From a checkpoint of a small transformer trained on Wikipedia: 8 heads of 64, 58.2M parameters.
MLP neurons of a small language model. Each row is named by its layer, matrix (gate and up: input weights) and neuron, and shows model dimensions 341-511. Each number is 500 + 40 x the weight over its row's rms, rounded and kept within 0 to 999. Numbers have three digits each. A neuron's up and down rows have the sign that makes its largest values positive.
A block is one neuron, or neurons of one layer that tend to fire together. Before each block is what it responds to, as a language model described it from the Wikipedia text at the highest values.

Responds to: Asian name syllables
L6.gate1091:499513472549513500520486508599463480546507504436458487532465507473493509516510540541474463538491570510457498458516468548472403457577470523511471542534506469513527553541556545528528470476482453489429537444522466420489484522477546469507482490538479447475502513474462576520453507456467486471562533610519546428546465435519461488486464542496459473503548521451494484464517476553595407555498523527491514459519557480525489451509516411454523518524488502516468473559538504443584484484449476557463589532458409456495520489413
L6.up1091:466473472541522447513508493536502511535574473460540429587435584519571501397528502499456561433589515513453494555504521465466439528501438491552451457530503462471515491491507525548486453494429477502465523488541536481538528538469591430465522522505494554444515501508468553455468482512463460472513525556483507354587427446543471576437492520484456479554562459512525485427471537548517515542500515514504519552566427506546502519498512518519530543522508527499519514498518519457587465527541535558511454554468498535470508492432

Responds to: Biography opening copula
L6.gate720:582530484434475533582437458542511436489427506552460434497494477479501504551541520589540486526590483519550422496431543507519520508539528523534526438477482504575485524513493498475613516535471528423508570519546508485515469426528530512513539504493484497512528454413553487483516412476456537486509483406436503472498498538460461507513544504571540499493552488533509511477601538538517455503476533559503528548458477511530544533487485436486408435608521444448507508512603541492498495502514535479476406524513538495501458476442
L6.up720:508473474557430572555509507517528402503510538538572416445521518513455537530408528526534474451493515509532505609393491550505527484506556568541548510507518539492514470485462501464558604482513472504507522515555488492510492453514484501488455542529423439516551469487449469438503414476504492503426505471480456524444416512490502489610444537465602494504465554530497485508493561443448443456549600517534517486546504508477549519527468478528478476540543478529505525462517541494452516506482491467464485511476595496523543487480

Responds to: Role and description connectors
L9.gate285:477494570458455464505457475482491509486556425425531452540517595574541494536492490490517434547595531556550525588568524494531545533491543539559528488479540486502461528472535500516496461470473455485537477546500522453469535507452508487459512461491525561539473466515509537498485468476453471434471568557473434486607530462519518566527430533509516448497442492468476464525509497490458548480540546556474528515491485564497505501525478514465476591504554613471419473490500518434515476504493498555533527559494538479445507499571
L9.up285:578550480498535504465449537493540554536502470590481477514512539538484535493449506433506531533543451527470446515529423475522532527577626572522477485510498475579444462525473520557569513544480472514550537493482498496564439515488513557567481498487472498544556496470524459515544427564591507508515492510521523523503503516382584488472574473514505482530508479428468472377486561512527463505465491501548495500569406529504439476470537564518391528448553512498531480495479542487575466488547492483503475453493506519438412491516
L9.gate328:476446544473451480459512508482455525453440439479502443564548569512543543510485488510506487452472543447460523518520422479464445559569527518569484534481516485521521513468506528559538478569545497521473548478526467497471515452554480485528456464473529544548487511508542465581494473536538386460498474482491471444517532570550492458545513522541506496490557500478481535477454586498531508529471454530498473417507529382550550494614481539489472483531425490453435487504487488451493446555527548512521529504461493440506494513534
L9.up328:473514500468467444516451473582457555497474462454539491561465512428527455516509484545444499451526532526508540509473500494473528476567431564492572519507526532510509494487440424480524527496481587569428509509459602419494507509488438460438498495517523553466492465489541526521498486464472496488511508481529514525538524536531480567486488465543485479552402474502538459406491543461493508492506533508515526520496527534538511462511494470512483529521507567387484497527494450518544504633491503449493510512506444506558528527507
L9.gate717:475455578549457522483444516457488509545520531572493463468501509614519515485481482511462440418518546449480496483472436474468499515517553491497499443538485520463487517447475554454558540486515522468508492500491493479512529426537459545491487585469420482553588478474543510507468545558423443458483508530499515526541511459533483458556481552463579495539546454448504464520448535424470529463519516461495533537519502485490467479426439540554505639518534571424535479502558458554433484464534406499424505509441528508494446469484
L9.up717:506498489542499472555492502476513430475463461510464512493493503433505444458507534549521460452519513531511476485486420537446549559571488539442452524502594484517430472524543503508488520512558520526516470449536455505508516528542402573491455484445555510503543493409476412508464470476516451479497444491503476470483508492511473492446517531576567507469454484428495514490523530510488474489480533533499473529489485537459496466470507585512514495464559473474407499490470526503460509509509466519474470463510481522518433488468
L9.gate832:520497520488550485505461552451517466537510465554513456485579601495542529586508541493482529562481492523509492531434526506548488454447530553458490503543450499557419474538553580534515506475511570463464542466453442470492423527516454481499559475452514503441513499495489498511517462472458419566475572460533431506584478553444519443479511543520525434512561471540442576483489461467499519523574527556451433519477479586542467483575458525459464574507524463428544533439522469542498451456503509427446511479513539461502453456501
L9.up832:518461525477490503509538543546569552502546465539481466553473479464515441502469479490564483507532482491483508529476491509482483508509465399440501482486520517471467570495503419458579474486509504490476573484505483552522506500482510440501509469416549499547465508512528517481467502482457533491590479513444526447475453529502508450477485528554521487443485447524506494434484531524457454537487461466516481519534529479578441530490526503514530517472455456499551505552468526413508542436464465471461539490485517475472504494492
L9.gate909:554470494521470432491462520517450451503441482510444462515518526553555487513512524505536483517552527491512506587430554490537473465468463513491496562586434555546461562576538492448538482495438502399458501522560504520582486467547513540514487524492506521521476499463525495501456497515513442531445499465487537505537607562534516532558461470479555532488486552455469487455463512441507432514530579603535510531478427523535503502452553461448466492553511534469486493464506555436492453499499441507427568570477507508516512480474
L9.up909:487474543503463485499498510513515540453521515554438450464447506539508532590435500497570541519509463514518517553496507516585504514534516492472496465486516490429499525482520356482582530502439451437527553472505443450473458538520482532560480518485475435475514493505549504503509431538396479467510517507488476397550408524572544523485440492477493594564534482463567432422516532443468533548501489521482486477459479490452533481525541517521530520512539486494473460473521451515482479492487535497444503523516477491535474488486
L9.gate959:492482521479545602494528487552432606444516463552455461470475552481468500536443469513561532543497500480495481483442489504525427485463514507437478436515523536508510466499554493535498494545490496503510494542489457442482566573497557570494500472431476476475562541481456472528485484537425452429519474516519482543489473453526502543513475422559492429456525477512548521502525492493466484535438508520494387508428437527494477470564422429475537524510513469530480449455511509538496516484518480442426458552521513477540538508441
L9.up959:495495451499471536423460434445558545441537510544534492512515545512411545480461456559592464477581489498471508467473527516498512511441496519472496392482491477501534547514438453538553553496524487495510529528538465472543580523532405603500537536516507534454499518392510439511491573519486569473451484499521551433421562508576592514516487451496506487506490511447538539490449504504518461526484532483469521464567500521503521481453438455596491503478472498544433438500491545474564452486494490508492506509579420532442522565505
L9.gate988:442525476504516531544435477568551522586486562429441479527510527506442449448467526496524468573533500544499471497539461527482539539498542470440505468485500548500532544462563533505630474553471489476467499449506427501535495511504533411463467464493563516536527486452518526479585494482501510566422473514537523491466530495536479464558477477460511456561500413521476440521454554427475469537584452520485500497501479492532529460533524486433512486591555504486516489408472589471496480487512449474405545523613498508476491501546
L9.up988:560518528519521522498511468531520501402472557475464466434490531494450493467524491504507482562534486537420505500562473582559534522506517481465552514505453529508595541493558515459547515599487535555481516560559531476432483468546526411468506497452529546473459512508563523538546571446522454520439474543395471480474473535529487451505493495479474488486504450475410520564468543529472511482459428578421499542514492491561528477475547497484498507559508587514450521519480517521612459566468413550443516543581522527518460482569
L9.gate1203:545503534527550466456526559464445353541466573522452417522527459462590473475492484493509495489512503470552485487551455515576548554414500461425503534596480569492480465511544416503487455477514494482520485474521507514500520460495500434432518487515565451531492480467524477476577490437425480532501437431514577504478482567463481488502422478510497529504509521470491592515525528487527499519443468531524507522499476538554458512485490486461497442542527493446439510491497476544434463556542475531443416440499444464475541460476
L9.up1203:527524534481483479468507489581418497517434430565564487492497530477502454479510466550483511549543490530521589498529437546591456536486536488517490493539508479555538456488462571463499406493542462589448539549561523475488479559473456546441474473442561542500503535516515478543528536506509483493468431568465468456437446528534432448503477462523502533543469543526568532532598512511529436504492573538489492519518456538519517521489514511476471545507507469464453490440496521544526389532512452613517497449526456510535482514501

Responds to: Mid-name syllable fragments
L9.gate33:483471462521478493500510468443545432463567538468518523455482553486474552539528508518549579515479529485440487505532508470467495477482491548579482483505518559484546503492522492593609428473545482559479490525514523474506470569497535458506512482505469413470517469525453561553587484580537507490485501448512552498519572493507458484495451436602478504538489504449465508510507527464533571453477535444419473515441480599519470456494564488422475475536535493488519436481512493474427478477536439554580499461510517478527513537580
L9.up33:567480497493477491526429558457479580477466492508451492524480477417572478540516556521526461465489551523446525557567543535475458433485516468493499463531493478488449496551517475516479485525526440539513520482523541527491525525515585559450602447551504516448556570515460537499565437479486473519471492518472533481524520464529516542535569506488426449444438549454526468564541501570506522479528478513508544487436549498531516471501526461497461578588494449490543526495508569531480580499589437515547565503578446462473540545511
L9.gate114:450495530507497452537524510405457503423511494514541441520515455568482557503482483513498472463532508548464521514538506500571486484546523483438450560487478517501515535505515456434517475388504491467459476476465469569511442483465499491476582497483495461474482545541473467572576492494471524535540487497532465545469519485547485484498473593538434471523542533503536519542494524627508456444435459480545575513507470444472544573540512542522502447483458497492476489500528499507482561474501509499586533488563440500500575463486
L9.up114:543534451540518527505531486508452505513448459553491525479475505467575443502563515478429494535534478512466516540519547427453495450501482456499508449521522533519506440458632459483554484476467458468513446490512529448488496515545568473467504435592488586469485479521534602466560490506475536472486515520465493509564502526420439498452490477498485443423481528483523472541528452561517454483501539479425479545480486441506484479488519549512416590502525495384550528445486443466541473576578521467534537514502492476529525519455
L9.gate398:521522536530555460474449602554477486498435510528542514495447506484499552439411451436451419602429488487516478519572499517448424488530546490464446541578554465497475514487481487447526523598472527523510415465378437504530522511484501493496473512518530500477450448557501469474517538476547545491492577550504439470479487472567617478509474534550516431473519477435541510527620443600488553517520486511450506505541482477485425507567513520478534541531520508554515520497454554444466546526442563477498485440598492456464571417481
L9.up398:494462511527464492515565519516495460474536536540503476489465464501482534465563424502494435518557487569563481518449440476513502504486595490467531485544532474514492507525478488457564546557529468549495512428500552518517538468534547468462556558482537517453502410542544460442506495435585453476471539535444423471476503498479573472489449528493469500512561518550586454500539526569489494491484517473505529508475498444475491491508438531504486515521602500529491433510484568501548475505468492480485524478535519497523606571557
L9.gate643:489521462534519495497496518577443442511483443547461476426471528496514529500482496503548496452525466458471535474560520439518510489527454494475472454558469424554551469529461493442611505437453481479467453487494493430596483545488580426495543445608478575519510488428478484581497509562525460578514507451438525469508527496459535544499502498540528468499443487497483510502506535560555507485449473489562462428471518468530521541544429570495550503419518501510524450434530495453499531507516490532582505535432514514489491507471
L9.up643:505545481571561509494518517517487481477542496547527511452514494519498526458457506561504479499548457500480544485505561508528537461425517498497522444501509575481477546522472523432450522448482573470485551490439430485514439483452443497441442532543522537554479443490539426493478519437531441532464497515450550477552450472507502467453488478503529437568462524524536457489491481539513438449498463533510437431477529542516453515566533594554516480488539595498491555503460521495557431495485491483510430499478552468425539535483
L9.gate745:500601453465527465453475506508538486581541490497448511542496559514503438488519474496575513547571548528450529432485471491523499454467490575489528533510527491506507547513522471465460537441473576485531472502444527467576496559452534542522544489492502513480518488504493520468568430534534431480530514510427546548504476457499606502487557465421582487477435528536527517471586510573531453566491452590533534512523553508577520481566441502512585585544458490543523495491476508429511432452489549478524496519467505479472516546486
L9.up745:503574537461549480518534511511505538501535439472478533526493482539503427426528425504510553521543562495457470507477463530553517495562482523539491466558508410591496495560516511459421524525465510531523479462489481436500505553450487528532541455485495544510481492433419552483546475562457498536439528515441526517459466495474528467526523502497494502478448514455506545529465493542525468565485479462497440473583525531506525535598455553571543505452554545503534533480496495399494467450497520519573462455462569419476527576511
L9.gate792:532512503437507448491523554463517456451532571483531538514542424466529499552518486515469421517567473462561501565492595520474451499502486519515460519532500459537463524516507576553550542500484470501526502517535501482481492546525476467498521512496506581563518483445406503480528451482484516460545555496532537488467498461563464460541528576461446472494528496492503465491583485580529435561488386516488504558564512491486543449520521444496527571491549458580474555498459507463523497549504477537477506472570530495464532470491
L9.up792:491519475489505446484497562522517481460490487536489487499548465546536511494572498514449549537509462534441501521572437483474514526549497490480474520564506488491530560450556441443542549470536494534515568511519503437527445553422571480442531467525462520451513520519433496459539532519526465527546463492446418517529545508511492497511474513492484538445437480495537539463554501567491484535434580460460448484474503455551468477597519497564555590478574485456519558485462548453500430497506478517489439472452559496510623547474
L9.gate965:495570515461522491528507490492532462475506453532486406476514470435535556523550568443502507470544527506439511493456517424518548499533514519500451573505523506485536520482526466589514441533547459542578491504495530496544499508474504481415486417516437536544513519482481525434496456517466478540497487490450454493492542504435511415579474458495500547457515458508532476512606505592474542512522552516493490468484501517469478466541549504580516569472561464482477585517515497489512542560485394474519497492501556461486493578502
L9.up965:553552580487469562540497475489502459483461388481471485486469440465481537491449524442439408420516502496461454432594548511512493507523491497484505509453492529467490493501438438574517482517490537541538531454445503497509519492504495455396492438516478506494497502480485557457552434511517485583491514475504482418486494519525472447535479405421549616495505493557514505529529516508512527520518523473477453382500487455505445520507525525540441545516529478448455573471522460550514571545477449478529457531569581489497512594523
L9.gate1239:500501493466538498423465457496477512539531563435564475500544508523492481491503431518529458647483551488489415433447497519553533443513553549438444477586525526511452517450478480474509530435522507496493449443477480484462495515497481520484524496534577511539505456461473470484538454509524519496561477477465502488499492442455444595559443523457518448475514470541508554558447524427502448473519426435466504464512415498535448526443461495497448495505521473503548475445478514477482525537501489413413508498451535451472526508474
L9.up1239:518457526548501587524596482488491446556513450473480508551490441472450544476460514500479476523435467543490490482518508485450483505473496449511471522648556512475452571520582561468499532470544500493491554501476524584527552512519476445477470490512527544515561481512480486509575552579488464497488470498529492488577416508530528520492535547540552539472505481512489514518476397471546439473525457445550469473500495530500518511585500444534543512574489476492538452428527509466514502504501527486523565495507564506447525524538

Responds to: Role/title assignment slot
L5.gate330:532538496525533525484512500474500510523532461487480562611472489522613448483529455501537501495462477520448514452485509533569536556440479478474521534537450581529502452480530541399536544516477478509496478412474499440591479543457536518529506510521553505527458497520533493467500521494428512513522457513506445531506486519511504493508484372458502500514495519451443474552500511533497485488411486532430535423479488541568443469547488490533524512503521479509457507502556553535524453558500539523448521519527511561567488469429
L5.up330:560447469617503514443488524460492536468496484468469529479501428543537431485582512488588487484506501502472465569451486555576545501502473495511546493458445603485481511487442527472533466584443544521463451412410502448485475534517496512554412524465562473471504481568539501473588494482468474478476568564559538498490527475471522504491555452476507445571429514462494385487414474418440472440490511485497517523507443553543410489503458544477464555540505462536476486519507527546486500460443449541361537479502489474480525482515
L5.gate399:415562507462513469517523581466501504577410525441482472495558518523471472601502460434499542441496483460458571556479542511486453517486492528500490467529417567509475556579469499562494540571460527575527519486568479497505496466519460511503552492483488469567508463617510528496521503394426526506516518429505489463533498503545435574458442506468533442473515575461515477471485509540471507500506536436511452562456466508503476436417498499534496463483519475475467469465543510460502522493518476433526469493506487486514541513435
L5.up399:534489509493500504543502491442533464524492552478517481477487467557533517540508499438472447524511472450416492512452507457514499507437511506563503537439472540448459527470455474486433453440508458562518453436487523501481467558519515439543462483450474513419437499420500568445530452529428501509504506501518536372494494490442470443456441481436479510435466505512489474529525485515433480495497522510511541458566547456555521485506418446498516525498539469509525488577493569507483436553445540504526536529564483494565520445477
L5.gate476:434516452520490475492490456490576452454529488500453432462490511478491490515488489405454492515473439449517504633449520529456537540500436482559490478420519546515501530558450432447515502477510495513481508472484467492532467487504541469530538435468555510528561554510562497471462501478435444466533521532505452499495515534496535448524515486558501499501443448466487484387596485571493448495482549419489546489490501502490514495507514554526502504540500503516490471565472470523429526521469498463488492482440467493510555504502
L5.up476:505507567519442502558492586518509483469563479568466473494544492446550534508498500491519521514520480527490419528478468492494470464433512486405480493511521481455594488505460555550553518493454465462552454477497453522536459418489473488421548517501500498497547541547483491426509484538471454530555482510535504411468522543576466558420502517421505536421501499498469475529478489421480494553508526521468524549437502497505479554539489503485555524544527464463538480571539609507491457444480534504515524550545485481482510514558
L5.gate577:505510564514457617471455515539526603453474404463516502598535562561542534498484510536508492566559484449504562504517522532406538533446429521503482480514532461531512471518518498458555499496501488568481525501578452477447514560448569458474513540527567464547475473472511511500491493479488524491523502469518463487466447570496481510469536465519534425467452481513470476540477451511511419527428484504447499478448483395487450500555563505539453555422498490626493445435577533513534450479512456543575544544553538459486449465460
L5.up577:506483531506484538502509477452420478437504451451454519494468621556547586487499463512578439598500478548481524479554459523512506555574431510526506522468535453564467427554487494480538477479458524513479456507525484438552481532457551484495551449491575452516434511571510424453447515454474485451522490531557534477505495526538511550504457417486507506537528473533522485501488443496501486532469503501584445466478486455521476502547520535553516512459459425501476483536485490524466474444535563549461504505564441474442526499516
L5.gate601:531503548448493470493452515515504490493442461510521509564436524549573509440496504497520474493499487499501427528461513525425564527548477525508505539521495531494556550535459492466570419559515527549504486540455565403565514467446499511505515482507543499476543445483564458503496466483471506547457545504523467532534480493426545542529480420466510542470544502440528455548458487488593535499509499494523543510494566479526452374545499575474479501524525513509452517498549478558468548453459627456510496506570519538501487474462
L5.up601:566527534516504513519464428580530511490414448464595547525452556497534399499524525497495424490546509509439486592479502528546515455572541539502474555413541460546491476473517517448599470562494545523448467544488550383485472506482451498552563441517464489514442444514541447496501462465512562512536491522449476532562453522441520487439493435488508440506517455485442439557438453499538516499464501521530551474498478485541411480558488506495503451524499496548468491500500496535461523491528566470454525546547537516520501452443
L5.gate684:502501478545500479568550539462498526489492483493462523507551525488484475533510373479543477455542490450488513548472474476462467558447530552544451530565525595482502490539579495483490516549501556469491502492475476500516467513463558480459496487416548502487494469464450473531538465422512384507558483470537515529498490438512455412466461417564574508514511326514527501524482456512466469538476501423504503517466479542507489474488441461511524495471523463507484522480440512548555440462429466535443472542552481452471501519485
L5.up684:475478507518529478474508535540431483470543450565497512462514501551525580538462506476503525544508601510431494541490487495515522540366523509500507513553487457462471486455456496515450417522545576390426508468494478523519456419499481583487507455545502375527563459520478532509537480486474544479529468469500498530542531543500465439418524472454556452545482473449420524599450591436494429409579548489406514441579566518554528475530493457501497533488505481498503481514422476534522518438464466472520498543550479462542488481443
L5.gate768:518494488562468557538474537484457420468561521582485496526505507492564445464531483446498480491483499525506543540532519507519606526394470531498481520530437533616519514475500417466572496481438547554482492458519567516518543544491452392475475478544482447513522447533519510530519448417477551503487448549565493482599523470481505545489519468369481481518503449462456457464465547509550483468456493535501461459508494533532516516565494525505519525563528496486516504485469593484457453477490462545497526475534512481564457555488
L5.up768:527463528570579591513475545522504475482535539503467470464457499535501404467512539430546477488467499420519537536539584496454527512428475532465519510502506586496497540546425428429505514511406447530513496414479491493494554498567518534494606499554518467521509518495537552509544465500500429484483401489488572512581557483561504518443507570468492547522470469446498462424489498507557522507528423457449468513526527523470543506500538469538506478506522501476571488471534532501486435550479503573450570541484496566509486511480
L5.gate1147:537492524566526521486530503514448456565509506550405487512531498553509484552537503477550521461538514559400547545447481486544484559559516565481436520531520530536458463514501452536546523481502562549452496503498390520520456524469537534488543531584526570480519470502482568461504432495448466453540468481564461496504561495492535449468459493477486513459593420479559515543521448423487521523614476579512486473510503484479431516508530440480507478497490551439402508445413493500493476515506505465534442491540491494527533467536
L5.up1147:423489526536472492489479507482541467501437495500495464621531493500591473497491571489438489510518511563495497573472517536488544495494514530495459531470514488524527448474525484491467495505495522502564446505442405485555551468568526474479523465526458508500537477496551549506491542509476432423499513548544499483499539478526535484549449466561461476553499481529438493547473416502457470431457503491455588454529460449513458454505544520474530515538546478471465544513530474553480542479534532508518557419564456566502477541476